Part of a small language model's weights: 9 layers.
MLP neurons of a small language model. Each row is named by its layer, matrix (up: input weights; down: output weights) and neuron, and shows model dimensions 64-159. Each number is 500 + 50 x the weight over its row's rms, rounded and kept within 0 to 999. Numbers have three digits each.
Before each neuron's rows, "fires on" lists the tokens most often at its 100 highest values on Wikipedia text that the model never trained on.

fires on: " F", "F", "-f", "-F", " | F", "f"
L3.up1683:582580464526546483449433506525420541449428514474494454601519530500457550520466526489598566486453548443514555539505465513503555520562534436396466492482544549414527537613526503544557526505586524471469545503548495432404643590493475494565487592375466528435460536469545465533520548550499522508
L3.down1683:471483441610416487571452514503547572447530460521491505582458433449500455493408489512503523530494524515474568526473457428614489460462570469445444502441538487539465445473563504522548495468516456548519446571548505515518458515450486549440438524426506543436545460496524471475450537391472533545

fires on: " are", " is", " to be", " they are", "'s", " being"
L3.up1363:464499487497483533453522502529501539524382536485526546626498541505474478517553542482499519475499503425451605620445442582535525604479512529564569510490583482500500488532488502489549477503483588564551538576482556449530551568494470483449507484450481452538516478466456572473476543545638482527
L3.down1363:465580420519522452409567481524519393540483482469562536560393519551444525521474531511491459510460449520412629545521489490543479491440456452565550459535547596550468511501497548455547530518509520510450515468547493455460534465510467559545550653529453475605485457511532543484463569538519446498

fires on: " (", "a (", "i (", " re", " co", "er ("
L3.up2400:552575502443501495555590399548467551515546441433594548550534467480519576498440519459560477422466538482425492485542548533512435546451460499459529467574471453569459527435539558467427591520556522549567441475597506455498482472466550454388563539470425500480451462507545384447551482512457513485
L3.down2400:462434507526467526534481464473415507520519528482630550564446501573564523458440513471482534530581549453440513635491529519398493545476295541543502526489494542461444449559492495461542536524478545494604492532469489533509519511568458472479499540531415499443523554475504473601455459511525567449

fires on: "\n", " | ", "\n\n"
L3.up1587:473545451509522464399574413598526501432603455437462503433511513577519550579425512435548437403546493489412515563541486506436523567554467475480595514520535435481466475521477380419594517519496446544469550533530496494607548420462503480539417510533558546509507468497485501486474553464480528527
L3.down1587:549482606465560489477453469501421510383330538474483500485487495433517564565548478468479490522494521492456520414564530420479435466477524533514485599522517488522465482469428460482553507481438496426528455477467505475528477432467487528479502526432427499477594492433459441409473508479549550478

fires on: ".", ", and", "ally", "–"
L3.up775:460545474530489554521546531571493475475508634570457453437450465520553421534473452442527534593455471548488582523514475515533481451500429476548547629501494561566583502554493508428528573478484551486462485436469515463538548513510495441519580435518621515470475451452559544462486592479463526458
L3.down775:440482453491547580465460485479613588481464517559416417515449586443448560538545557506544419448459558546574430515490559580592580441478510455503470528477458515447530513547542421476475503561441492538432496477496553465589459430541486510534454509586500499500511493551512478535434374589497571512

fires on: ".", "ed", " C.", " E.", " S.", " J."
L3.up597:442522522525474497414528491529469522512503526455477453521554450520481461520564558557480579528604464462542493566525562601440554462540468507403490501586441543559531520605458498502483493497486413497586518464547455542606582541492482465434497587510574637424492505512547522553464444549525486497
L3.down597:500499547487522471515471486422473460492449456512485471465475484538482551495488402410537444469499506600501524447424448459520466480447487493414519496469568455451451546496570544477644492562471522537441496469518529513592438511524465450489587487516492423553426528444503505513614427448481576462

fires on: "\n\n", "\n"
L3.up1224:435559533546553597443583568528545478497461538341496551510580553502572622462489465405402420537540623495504640494477559493533440432478599518505523493552499440466509396463530435536463558499539429567531516519593459513480489499421515464567472508430541473473618450466519520531421443453597393504
L3.down1224:505583592474531476505416494535520456597448486462460493536372482451541536454416486446606487527366478525482484451478484503487524539515531465466518462527450539445533402513568489482559478528554558453513576549535508464508544402489497503565465498498597496401539438421522418517543566400519529572

fires on: " "
L3.up2057:529553497460481492525579480499535482505487415509483485425504540545512493558595590483470478456518535456511484542478560514489482543504565605404472554585479431591431511340513461473461457601502415449516471472541508555474623510574482464462526555544448589428480422468521562498572543421484568463
L3.down2057:557535627538435434460502519569436531547395542583485555425509443563535453584441570596496516520456553520477579480492461442486561466441476565521423550417432399467561505509460521459542458528496366461459547502552535427511505469429534471493493462463531453499466458462582531421472517563482482382

fires on: " | @", " of", " |", " round |", " &", ") |"
L3.up2557:440518530493504522405495459420523484520518566577491468499517549502520480458419498510449372490519533511467482456436519539400463464440500448523475519433539486545443436532512505528465435514549460401502468555500562537510463530492491505431584505423545388485509488586476502507528462474492502468
L3.down2557:494458486444509460482582572519452533294342562495542464481495481510530419413492443513502464530458471570560520462549502538556506521488572484513559480434468449475494586487428502496458516477511541463471613436517532526493444479561463503587476549427524543458464521419466580589525541502493572495

fires on: ".", ")."
L3.up1509:475498535581437480433493534576438561455482367642463462450523503512439425502495449501537594509516417509547524480493453540515514483618517515500590573497511494518517452519496477467480517575526461579516588507546560585492470477507468556515541422466542502514522448513568482541504523427450427432
L3.down1509:485549568461476432462481509601450485488528463461545599528526450442486451470458506513569441492546505486520519480532469549443523419513535469510480424625529605472475534500586497531536502522471564515495488492470481513514462488559455390521577454466472382493455521474473609455511505417552665500

fires on: "\n", " | ", "ed", ")", "===", "c"
L3.up1886:493521466486420499521508507456457460375478456440506541561439559567502542563507438447460474416535449553492473480461559465482414557537512450485475504575509499495547511539512463493428437430503400531465517501528518519478431487589541474528498544524567492490520441544503523498515470508421516405
L3.down1886:489505533507511509509547395565369550511418490542556468522514462439509542471500534540489500496450457487492489449539481482571469603439567474401458490491505446431576481491490631493539515514499512461547472564484604616429514505563538441414535477451481521473534412553466541481621481419493523461

fires on: " (", " | .", "t (", "-", "le (", " |  |  | "
L3.up293:557509553517392479498428553507571532561557475493541618543543412477405461520424466522443516513456538540403476545512501414501503513459425371584432538511518424474470514447466519543439575526428442479532545475554441512509569577526550538412543515505518432538532511461566485504485371551541491510
L3.down293:498491530557451495524599493478394475465598582404380473503478510513576522505500526479475525443598423548456507495502546555553510493612482550571543535449457592523496497651383511386442420490471510491417489578479511535518403414530520547455549493521516578526511544410554489495516536453598561517

fires on: "–", ".", " du"
L3.up137:532520489404413493556440439526530490496451505483453512464482449450490460504471412450534500425499508449484529392475440494538483426471512383515521548613474532505526520548464567433556540521576497512530545522578512413505547472503571578526558455646457508492490521478477569494442501363535509508
L3.down137:436530516466422492493448426587460445547442466484489508488478509516504499583495427538532434481567571384564637562468472511528459506534576553570447549504479494570495492512506467534505532465504379553431535478484524464500507490480519518403451557546596498509483478538582492479518451502439567465

fires on: ",", "1", " to ", ".", "–"
L3.up1991:526485453557412510534566468488532443402437459603384501455486484523470499481555475455554554434535557526510494485466507451576401448435497520494447488476508507534457533510439433529423551517528478492504467517473562529405512558533524558485483448526480471474426502497562564453348580424513430505
L3.down1991:483560487499480452474493458424461468473533436504475492536435462501471488443528452501513479472495562464476551498532413526470504487537522485616510532530399390532446460468532481557473551510483578527504525472553436433431552625492513500529597546546472619513502475426601550502578497514468581556

fires on: "),", ")", "',", "er,"
L3.up1874:572487496465440428541399508551598513537472466461538586489503574466500501478478475506485436472540461480443484525449498518479469511523487454398471475575521518526633431517464579462405481449567477479589560498589516505492545485452533499488503454481448497463504455553541473580547513606539630393
L3.down1874:414571538537519511433505474540417565396427544615483553461578510464520581517554550502461486508543425437451498392488479551479520517436480532493516455430493441478482459548402457513510472567451548509562541418552583470555517502494527423535519446511522533473473418455506501568573449459432484472

fires on: " ", " int", " a"
L3.up2486:572441526485485466604528455562511521589478438488442578558457417569531596568520485535509453585531491426433571554505502490519479493483580409577458527502447539493540404476477484514482511490481495554420546453552503445455578482489405564529450497515425615518468498457493555435609471470496536484
L3.down2486:482414473531461466469535536390447542396460542435506453463406450490475465514543504488514526531441558524462532462534464455546592465407474552520571501530483449491524417438449454410546457438566488636397469469574460499518600498485525444534509564497518490547412513523572581437518534532609465464

fires on: "\n\n", "\n", " “", " that"
L3.up1134:566470447477442422438463545624478572482532448531557514539463461479534498434576553508507481551522489528525527519555492445515532454499485505567565546530441514461485461460523505546424588565480473464533543566584629458518525447542533591486480447541480454537430490520517506423540531542633591530
L3.down1134:474572477601433571461597464501448493532453410515533545536547489520547487413481468533445610481522524478504595576555447571603406457488564530468488470393443505459525468377529481480517488506410510520536460515599571490474563487497462414544483484535520590510458567509473467515496522596470480517

fires on: " in the", " Mag", "m", "st"
L3.up591:479500599499535482587487545394466423415500508458476508422556544496562530512457475577487496509469450503504492416458358490472477465558517409524489521573435453486404626545535578547485561540442512432582636462458525569440577481446559447452476512485542469473476457473458477452515402482440540501
L3.down591:479581512528449570497539460514538538546459580566512533458442555543470489454539539495509544418592555425546472565592585412552470549446494584552499562489442579463387442531564577581454470476541488534475475580448507562425497428525537560485542508411516511554541572446506485478544608454558461462

fires on: "\n", "\n\n", "."
L3.up2109:456472557524493540493454542509553519463466414438547570456502417510507579512441532530413552462534549492532465518532563579470474540393462524455562510529460520473487527514544506492619477525422533600509539535534468455517529505477518536512477565608563503546535429488392528509495493555538535403
L3.down2109:497530591503425445518462596466462477463417539533484492492524366449580540489538435561539454503431407373556519519466507501526435566475578541467497558580459561515598458478486475546481486543460506452578437574584453489466513469473538513500523534602439385614464525438611367620519495464486565527

fires on: "1", ", ", " in "
L3.up2190:493544466545510431514422616464565513479503445420497524439478452464399509575534481591486523490563550558563406537524509532528510501475591541523545534415556446488520494552432615550507485525557492462474454481472479492474494402535552538513499564486492502544535467487538470535417455557470531522
L3.down2190:457601446557468471387491483524433482500534425407461407536535471510510492518583498468538454577461530486543514537477506492599468587417463423558540593536501519496544606485454484473477549569481543454526533529531495489548420526522499486555523545465485541525505459489452546458542555485396473472

fires on: " V", "V", " v", " | V", "- V", " of V"
L3.up2116:562478532604561509516509416494530555597450467527508468420587472513450522541572520500512442537556522523419499462559504446497501525557556413613544433450467427466475536587498474530470491484378603544496511536459514455585548490502464422563525458483484473493534452503547466521500477386507604575
L3.down2116:523606549441503568545531501481424491645509601542543486430593556464428562555556551462548435616532503424451580505516442498455577593535492490493563456557486490466432537522549473508565531579534467420415512496436437543542588533467513507610614467558419570514460560451484504509446490435523437574

fires on: "\n", "s (", " (", "a (", " “", "er ("
L3.up1584:420469466504447416557461508528528530539527444509581562568484568527504515384505510476510481476525579533495544576456460488529521497473511498535494465567562536537502451500513449539404573510498465545599594497526520484492420465532457556513560418455502532544519448474527421527481490468541438516
L3.down1584:459489449505388492580530460551518521521584444496469579394535460486524418376482565469485440517460506437568530502545473541484546512442503582515525412543408599517539483478484500533483409464524517396512570419481433482487442503553544411421414531507505533500544522440548513464540472454541440422

fires on: "\n"
L3.up952:464365552537466572508478567459515562509427489459599458420499541551502549426504524501491525438434482533466461515511523587540411463585598483496503438542537497514562444526465514517501446504495553515520610569539496356535544475552533521543428594525418419464509471597491456616637538532489433422
L3.down952:500445490525491471456554479533400472488334476531479455514479417450449534535472489501426534508508490463433520542512416548508389488535503444558438502475554492506528517503492526559512549502528532522480543516591468490478460496509526467415533558567452568477448453496555553507543476479500509452

fires on: "\n", "\n\n", ".", "c"
L3.up2395:462556474470483462532556517476511501445464478446516474496483494476497595459450492487563503441561440556481500544483494467465419481564429506455500459576480470514468529554486515472429450485582460588374551539560573536481540522496575597529487481429556454561518526521637441537470552561545389411
L3.down2395:475522481499363448509481590605478505609695593516476524463542485458492518475527402525500489518433525532447541422551567557503535498520587423536530522461494565494521479490423514544505500527659515495507508463531518500515426435580490474536515533532390489494517563562487428516459548392561526409

fires on: "\n\n", "andidate | Votes |", "\n"
L3.up1289:448564468477448470541504476528485549557523528386604563579497547508572587420527411483524521452492457523526526540552422538544431451511545456472469476600449514533539557509406535476542555492446547552574512558490506484497408459408638485436497568464524438468542474464564508530428589505592579465
L3.down1289:524512552501535476486551451558552560503486575494475516552493469540508512423433470493546453502460488447441590571534420513506430440483485479483468521554520560422430550503462430448562495465393493489522457476562532543549541462605595501416412487549547541512467486490531468589429554554540607469

fires on: " ", "\n\n"
L3.up1088:466430583454461540363607489493559427511445418435452582515473552445351571503508502513531527533543586488490449484490503478568597500467510620419510546392502626499444413442545498583469333487544474508539514438577517461462526605449548485558502548454474541518476503452489479549573459458477465507
L3.down1088:469499504468499503555593554536391558495460564469509461521508453425542535559494484590473456487487469473455583495458482420534499479430556480567517535436551544491528450516562524551416416467536467481543511427559595591512437384553481479573502558493446450469436413478508564454535588480479527500

fires on: "\n", " m", ", m", " a m", "m", " and m"
L3.up2236:617559510451515407459435535531550568451466512437494492451650567502542502445477467515524482466502401545567582501468372529515523552668523446562521481566438447575385495467487521424529474514523483486452509418528408499473536493453551530591475442469500560540533524430540451419537438502442438410
L3.down2236:603542575486575443563432560479360463488485507518438490412514499465496499454487402504514384428520481461549473431524602602461520523442538550496471497539451490488559452480511510618460518491558457490525576527425418492463497525489429432440462508494506528417524411399556470484530499500550546481

fires on: ".", ","
L3.up1732:511440524513521461399512542405515465476529510556420481444497542481549503495567623460520583466546567573482601460442451446462584473523430462587449430612532507492570459500489507457513439557513482511516522608555628484421490479512411479589452464534418499470401551511482505495514457609515619510
L3.down1732:532474484528515502433492573471455503471509428597499614497575503481573495458546435534532587458482474573553688535556425507499493496495546488513392537568507542504571437504518450477447474387355447593502527494562553476535547505613500427439431509545450553519495420462456448491436453498546470514

fires on: " in ", " on", " in", " on ", " from "
L3.up369:469456481596521513471544500443568491583500470541499476493545381495483525484618586524425464523542417502553528481514498508516483484439553525439416478421515472440501489551521589543372589461501526536497565447517413425474516524496545543523611501461608456543524463543524572435527525518490492524
L3.down369:511454457486495518516465544594432402449449603495467457443518464480559538392481578499570482442465565441517537570535554516489588497483530565509568407526393541438552455493478455535453343484543439486476464448556465478495446506469435464580516518571476427528492531453455402562473540588507599501

fires on: "\n\n"
L3.up573:531541494503495546458627484424496534512574433480457551449544533547523564483603534473529393490453534447494477550476517435506412421530612480498577476527581515553484490480489519583491453546503472540548463504415550400464451511420542554558456463486438452442467564544568461502457520536496442529
L3.down573:509405433461532508521510532462474495402428468447427447540486462536530503498490495569514475545501503547498493508527502384497531529544439439459466510522479494508510526539553525547472455408571550476481460501593481467419490548464538464462444456428444425511580540455451464484487503508479428489

fires on: "2", "1", ", ", " |"
L3.up1029:560526621417562475601453491457437487492546547504476499443426445507538603548524458571507579448453571415501507472507481603523493490487421545487524419469472518473482435618489588478485472633462456485539574564516466487503520439531592490459457504482460461499523487500449529467558519532458455592
L3.down1029:537495575496485546428540427457437544474509535443570503504571573441556568560479455499442420566519486523509480501494503435423468478565582575480499507470491505512496511558400482527561526415544551464496524470520524443438504573411397522527554496500553508478416558545504550484474463583526519528

fires on: ".", " J.", "t.", "D.", " D.", " F."
L3.up709:561521489573521387409463556449498499478503472503502552468499480448474429507556470473517526553400460510470542446450425541535474540515507437431426535543522476468578466670482596672442481477467419482573516567577525512527516534523428611554451467476561525454468346564477482535457507449485528498
L3.down709:472493472566486515457538491496581545426431435466414493494512586494532520482492537531548499506552552524450572491459446507446421457527451597535503508490502498501487489559506527533466429494495369429504456521472506498522539545527528404448411456475552487470526431518450451515449504472532409504

fires on: "H", ": H", " of H", ", H"
L3.up1464:504508543542516484507520445481539505449460479511589551506578585584522579492524475525580519422474361492445500482448456547462476511493537529497568498544501519502507546457497535378448408511469468520465543442502447586474422555456531495618391426470525409459464496527432536502489506517407485441
L3.down1464:541568558512489419425430484458407498500459494508363511440609482422442425521537465499489501475510442480553513509476518610521524536488435457453552569466491510563503401493486559450520376572576425493506530482537414554519421501448555591498469509494422463514539508555433499541506487479442555454

fires on: "us", ".", "le", "es", "os"
L3.up2082:536460582523599552510480508455499541413485561461542545535486530415470441470476480384534531523478528507428492479586434428459431505460509459476512443483487446472501516526501594355490470552476476458510521487458359473494573474521513516492458478416441572487542481498581486469553500530562472495
L3.down2082:518541582467542408494437466437495438485431471466523499524480535458518541521552515471530456489438471509618488511431430417544535579543488441590509455524532472498528508554452513434458524428497573530557451563487525458547483570466621455505472464556539555528412583439512441480501498447564452587

fires on: " that", "\n\n", " | A | ", " | Hard", " | $", " | A"
L3.up2406:506577438464529525439458485573575527494560488482486540420499404431459467430525566508517465456486522518499508530410451516514502394453471476476500558544502472498568468555514464496431469499529592516414581530514406509502499432476438442509545439457526493520521559430523468387524584525513596535
L3.down2406:509427487531466447444406524475455481515343515432497461605478425431550442478500484477477588587527437536512534462436493493523504544540599472450575530484526518495497518533560537490528384441488526462578432511484521481475551502525512590484581457432563466491463544489510487465534439518495477626

fires on: "\n", " Serbian", " Croatian"
L3.up2501:620483556462448536428465458475402504496455509421432459544610513554501584448530515410451461442489506502436411485496474474442523537468493597549541549507510450516561465545541441480484551491533518558547437545509512553513396579591632448451476478490521519427423456474470473506514466459541467532
L3.down2501:533480511588451512582452460563365520449554442442436514455408521439471564471468492469475455537494564469477498585592451622485482525563541500518544534391436342474477368435559449533452508445502553494480425449394566511586526433460473461477531436445592470456481506495560505531540602449490513475

fires on: "2", "1"
L3.up1123:479462515404540568484454468497555522589524563505474486503467454526533522439494454585421464465499544437507518564396449434545536418481461613547482463488501416505629402564510492448554540463408466518499520468526543504426542516532589504505462516512478506561475494562557502588487484541474458432
L3.down1123:494598580430475561470435471498445554493520471581443391423473432475543501544472515545467510517501498579474437503534475493492636587555531579477504513502503528519523576543458556439592442546467544475435520535513546472491485409457512603506494487465368538424465503504540550517459532446520415531

fires on: " and", " that", "ing and"
L3.up1119:458518499546485601565555480499538488474433455465447532539488448439496503545538500564490521506492495406487461424462386512538533442482497473509500359555383475413494520542482478564507449541525420488506503590569478483438582448639522474520437493495362561550455524507467458515501507499520514568
L3.down1119:471557572452565423459419602478470483410423520572493513457523463479425378545484559384477544521475489523518493598530516481497467466483561584430541516579531454548514446465459569544488528396471545434584499535449500453566459513419497530498509450501619530470544526440543539508526472534508459526

fires on: " ", " En", "in ", " an"
L3.up1873:529474439490559507559470407489461525505513437561493554554492514533492480576581506511463457489602496509553508499533564533560496506472545454551481477568518457472448405490531478510509562447466495489504509465596465514553411578483573577546476484471479324512461559500552561501526449558485544525
L3.down1873:421483526578530430450448492432443485569520568485496568542495427567504541453497484476423509568467518474428544523515491448536500494499478498471487513566521513480491481341485522452543553471532568409553466598453552394539551574565476535548522523451454565492547601497506504430472583509499480530

fires on: "r", "–", " '", "l", "-"
L3.up1598:515436470491478498463546513494471486532457524500548520453433536498542588422421519599420538481503395465574424437495456537571471559683509592543453491559592498476487468451536528578488470544486465460503432513464563469477475455493434538531563458484520516540560491553464493573471436517495431456
L3.down1598:504433512459544486517546376544453498405559530592514441497486424489489409516447485512476503599436511492451460487537471520511420541570494474461490464514545517463569501607547526542507464484523512499474518523439493509547569474484570433535553477544482511544484470558528468609479581529443517467

fires on: ",", "1", "."
L3.up400:520528462549595615541461542551513473486558449563544486505488583549447476467564479414522521457592553509488513552420462462510473515542459527572457527469393552555539534463432475461436511393515492545557483493470555467480533509426553432475456518433555499521408612510481471515474544506544563600
L3.down400:415524527503535569537438619521529437504472567543450415473472578439361400546524534441537445520460489486579652473461557507481576511411473452497485426483522508582426474465512521496452515463479529520471508517558499480467436499518558506517544542549488566487479434563523498482462473569454574464

fires on: " in", " and", "|"
L3.up943:436476518530452528414468504493511523439447555440488498456548507502489462455479480556493433494568438599523464504480542511492439500464547438501523538541569469469497581479485538594471534558478538483444465525503432497523485503517442548553548558455533460488551453515524532535565543533487516535
L3.down943:568515480485405536544518428506549539537358500490485468463523445543508463434499464554470422474568468455507477581426538513496441495438522504568548544457578404449470559393495595550474486510533458490435490473423525492578519439509492541488541618513547469471464539498550589529506481530463549475

fires on: "\n\n", " after", " on", " at", "ed at"
L3.up46:471488513534467547444594503493581446432564448524449498477485544509455563583456493447455527414506535391497579507629504506491570575501437495385537504447414507591585490468584583495440363456503428531487488465538498434500507441491443502520547449528444520515526625499488416504519515447488492457
L3.down46:540559513503517581585518494546538563557440424494518415488516496559357439505465522505547527511462472445452453500486493580428427640551580494492462459478458549432485506494506493595436481503507531429565543469552507542440484523594459391463445429457466461562562420512595528465511494562433689517

fires on: "1", "2"
L3.up1323:558469439515496434437497447440408578542421458435487508555482474507523491436633544535525564554535595455539424542464431588513389441463464508502434489448498450447501487560419504469440477548495566566457439518479519569487522522529499472545487561419475518418472511493466488455551536604357468471
L3.down1323:515528476411446580461491419581356578462508487473522550493497459523487554469499545492533504519530511487622480452447600478516416480488521498565493621453467511503536505493473439579522490618566459385466539533495424594604534626470384462537477541503458549496462450414478531538494495472504538505

fires on: " | ", " ", "a | ", "i | "
L3.up865:552453582548487513531488549550478414550491440584567460481527610553482512537450526542461488431527556506449461519518443422518556488484603499619389519594472452376558468484470478488500525446561558485450504442508569552478491569525538517569455568506517544509430412554590419482470430479464567465
L3.down865:498436499637544492507466476455454523543513506592550560544463547442460540532445398495494404481549464450502491539579461486464524521484519498447512421582512479503482434379505535476566511421582491476442480492604558543475493444535487447412493416520535530573540538488593510527419409582493535496

fires on: ",", "2", " de", "1"
L3.up2262:519494425468544584523466505458448471482513478547532523616492481449511575477489460437443480529540473511403501467445424559494448442494516501523450447504486457483535483495445518554595500499509552483506485478517485501460640464487584470554512479434446462533463421549501446524487443551375393505
L3.down2262:503481486505530491450553491550436484516634577578518501500384455500409613487505532621449423518523412470569476452568473578502369406474455552518608541469549488553451515498473519495489513459524522530520534479512446426466493500472554417580518443478428486555436550501452586438530421502599586499

fires on: " St", "st", "St", ", st", "ost"
L3.up1868:486452483485558621457507485493557429464404446516483513496541513539481504564543430489614440470573507437519457583488426466521542482586485530440473416521424506547520591477411536514522497604475496553388518442508480516504450553507521447530457568548548459584457438516502447535430538528438532390
L3.down1868:530536519510449497421557558460461487356491439501447457539562531482397496583596475387578454544495508553494486473451480471514535471533511515512536479472462464419408497499485488499560462519481506538490453516420501518579564392447503489424485523504482517503509439565573408534356506568427506411

fires on: "0", "V", ", V", "- V", " of V", " | V"
L3.up1622:566523521502483398436520496550499472597387453481541500474503407534515441448616502390527541473523448513571509528516563472497441566516486518467496478513562531446472547457534377437490546594419575492469434487581440517563568522526518531489423422503465572584481465514529411540511469480452485536
L3.down1622:520484362471438466547471445616387465574508468558552460490468473550464423475500542431445532462470535476522476467526478512465420399559466536598505483584470465448485478482446399532440426536626445449536526418560475496536522441504576462526460527506414484539507515521504470477561490470497507572

fires on: "\n\n", "\n", " of"
L3.up340:526519512610470509499493460522519481494520501443520518396521474531533534540456520514452494504477506451492500517534527481549569485582487464542500441514513449375544424486411388535548491530388517408440574549496523585546379453466518590431436560600463455460505545529430549480516495527575499507
L3.down340:530523511431530505446509545546452502479488528480484514525486505574456498494556537401530519505492469496522470402516556633459522486492415453481505456514475474452537449400505496502473488434543517419466427395482560472687598464514444455512540457455528500533453425457514566539446480450558459474

fires on: "\n\n", "."
L3.up1385:466512513425446531460558534386545523473502501435549488404488468515460463484563562562540511451416550441555460523584495578519504565481610528520383601460476560545480601570522450541511468495466434526666541416551550458436483443576394474404445512491488549518414429490528479499603501419525467487
L3.down1385:485420477549502510535537489570519474438347512412471465462455511461543485470464441479508481512525488494532492370498542471470531530594522490462593427592539521483430559443493510528478448443482499499494523476435379528524499486464503484531485498492592475453576535425489500482556560476488582479

fires on: "0", " in the"
L3.up2030:469509501517604457453505471403564476425572426507491485482450577447502478443404558523510592346492524463535499448455384425536460464499478461520565452444500525562465571503478461512590555501580441454462544432520496474479478558505514521540452478538529458531530493474493548520469478481481482554
L3.down2030:488558550478539537366458520426405562464525513550486519592488511534502479576495499452490501455634458432491542567508561585445464420490448551552555440482539481472424505543573601547455605457492482496449448549504451469480512535536469560449560403580510513452568438489505483592462543538431463539

fires on: ".", " Ball", " spec", "c", "ach"
L3.up1013:405459512493590448502466531431492468552576523517501492483538510560468457582483608480518579475575499554501481467479450513505514432556586468484485530446482461537534562418480407368444489557570469463521569541492562488503512513475529513459453459500520595521483514520599564471474543519523466510
L3.down1013:521490592484581511533530513510454421512466420542464433501508571508559543489485484481517475546487497502535543538564519595530467499495551516505499501538441482528381496540452510553430442525550438457516570472471540435466562510535444600396544510556550568445443450508497591460552516544470452434

fires on: "′", ".", ",", "1"
L3.up1918:425514505444495358534536586398528300479492528520495563469445462543533509488549504554575479511471514405519588519505515505408449466639438515514501524467501450552488510492529486493499503551473465484505538498614509576589476560473541484495545391590459603484482525545574524516482494528468598490
L3.down1918:473517534431450554543550525477586523468503423537374554431447480539497510529508474490493562465523513489576535486570436509490550473476554454606579500474578429579573535578482471516525530515435429541451527554483455503467566515467602478532541478606462499531413580516492525530453425460571491497

fires on: "1", "2", " in ", " late ", " end of the "
L3.up345:498485472518588574448435525412548532498452559465537461480461455571572473483520449429446555498576451501546471513529583515489586403492449461517568492521493404479540519523513505485566532511430437591462532552493556467544352506564527502512460568469469580517471506583620639613482499546503505524
L3.down345:604481432518452431416475494503473463459588474471377515489481483539470531513529494434468462519509489438553455510480515391504486499471547510465501498515502501534515583528471563564469488480508642498411530515525468470431464457543586497436490565499526532532532539393401447532619450422464491428

fires on: " H", ", H", "- H", ": H", " and H", " | H"
L3.up1765:501441463541437535460543445490563499401464468528476422541541476526465508532505495543536529426420415486536453555462492528518454548494566476506615452445443531450417481648493499511445398494429460500388585457586539441474527477388505569505429558530536419575477616495474461522510518574474464466
L3.down1765:562523484574562542413460579477485487399437549550467546405565473548401480459475482384476450497429485441518429563536572412458528512445449547523576394572542509500550394486496561446463486409599489469482519519470541457470512516424498518527446428561465514579470574525519562583435516459548557467

fires on: "1", "3", "y", "5"
L3.up594:617565494466522480438459539475519476526535509523567516401543462551451449535437482382548481503548558487500517524462483488444569372496487554480530532473507481479510570503475561492448507471542476558441426390627555507484462497480467524476545425523439544522534509458471487451440466451512478586
L3.down594:472476519510535455522582485504478429533522571453494447547496493521540504481505454491506450484460496572392548513456405516466440504538544546503414562474459602430612446470505389506551545554568534450545439572644519467483529502510472601514588512551591421476593481586530576571489515439550562472

fires on: " an", ",", " the", " a"
L3.up1986:528448579523496438492452428485469534540474464477457486493503554478570441506444502496530589475554529496432470423461476442525549472557435521668499530546589433499531407522505386526391541528451531484535583546540539489368541525625469542459520370445405435482487444539523425533554438520516483488
L3.down1986:444502499483507501445509495551485554520487424539599406521405526483526576459465487516465543472446495515442546508564507498528426483442465578460589443490503601470424404502493487504634536465472545459447553496530488444522559535481493502543434518436516436575512524456538503449477503552490476438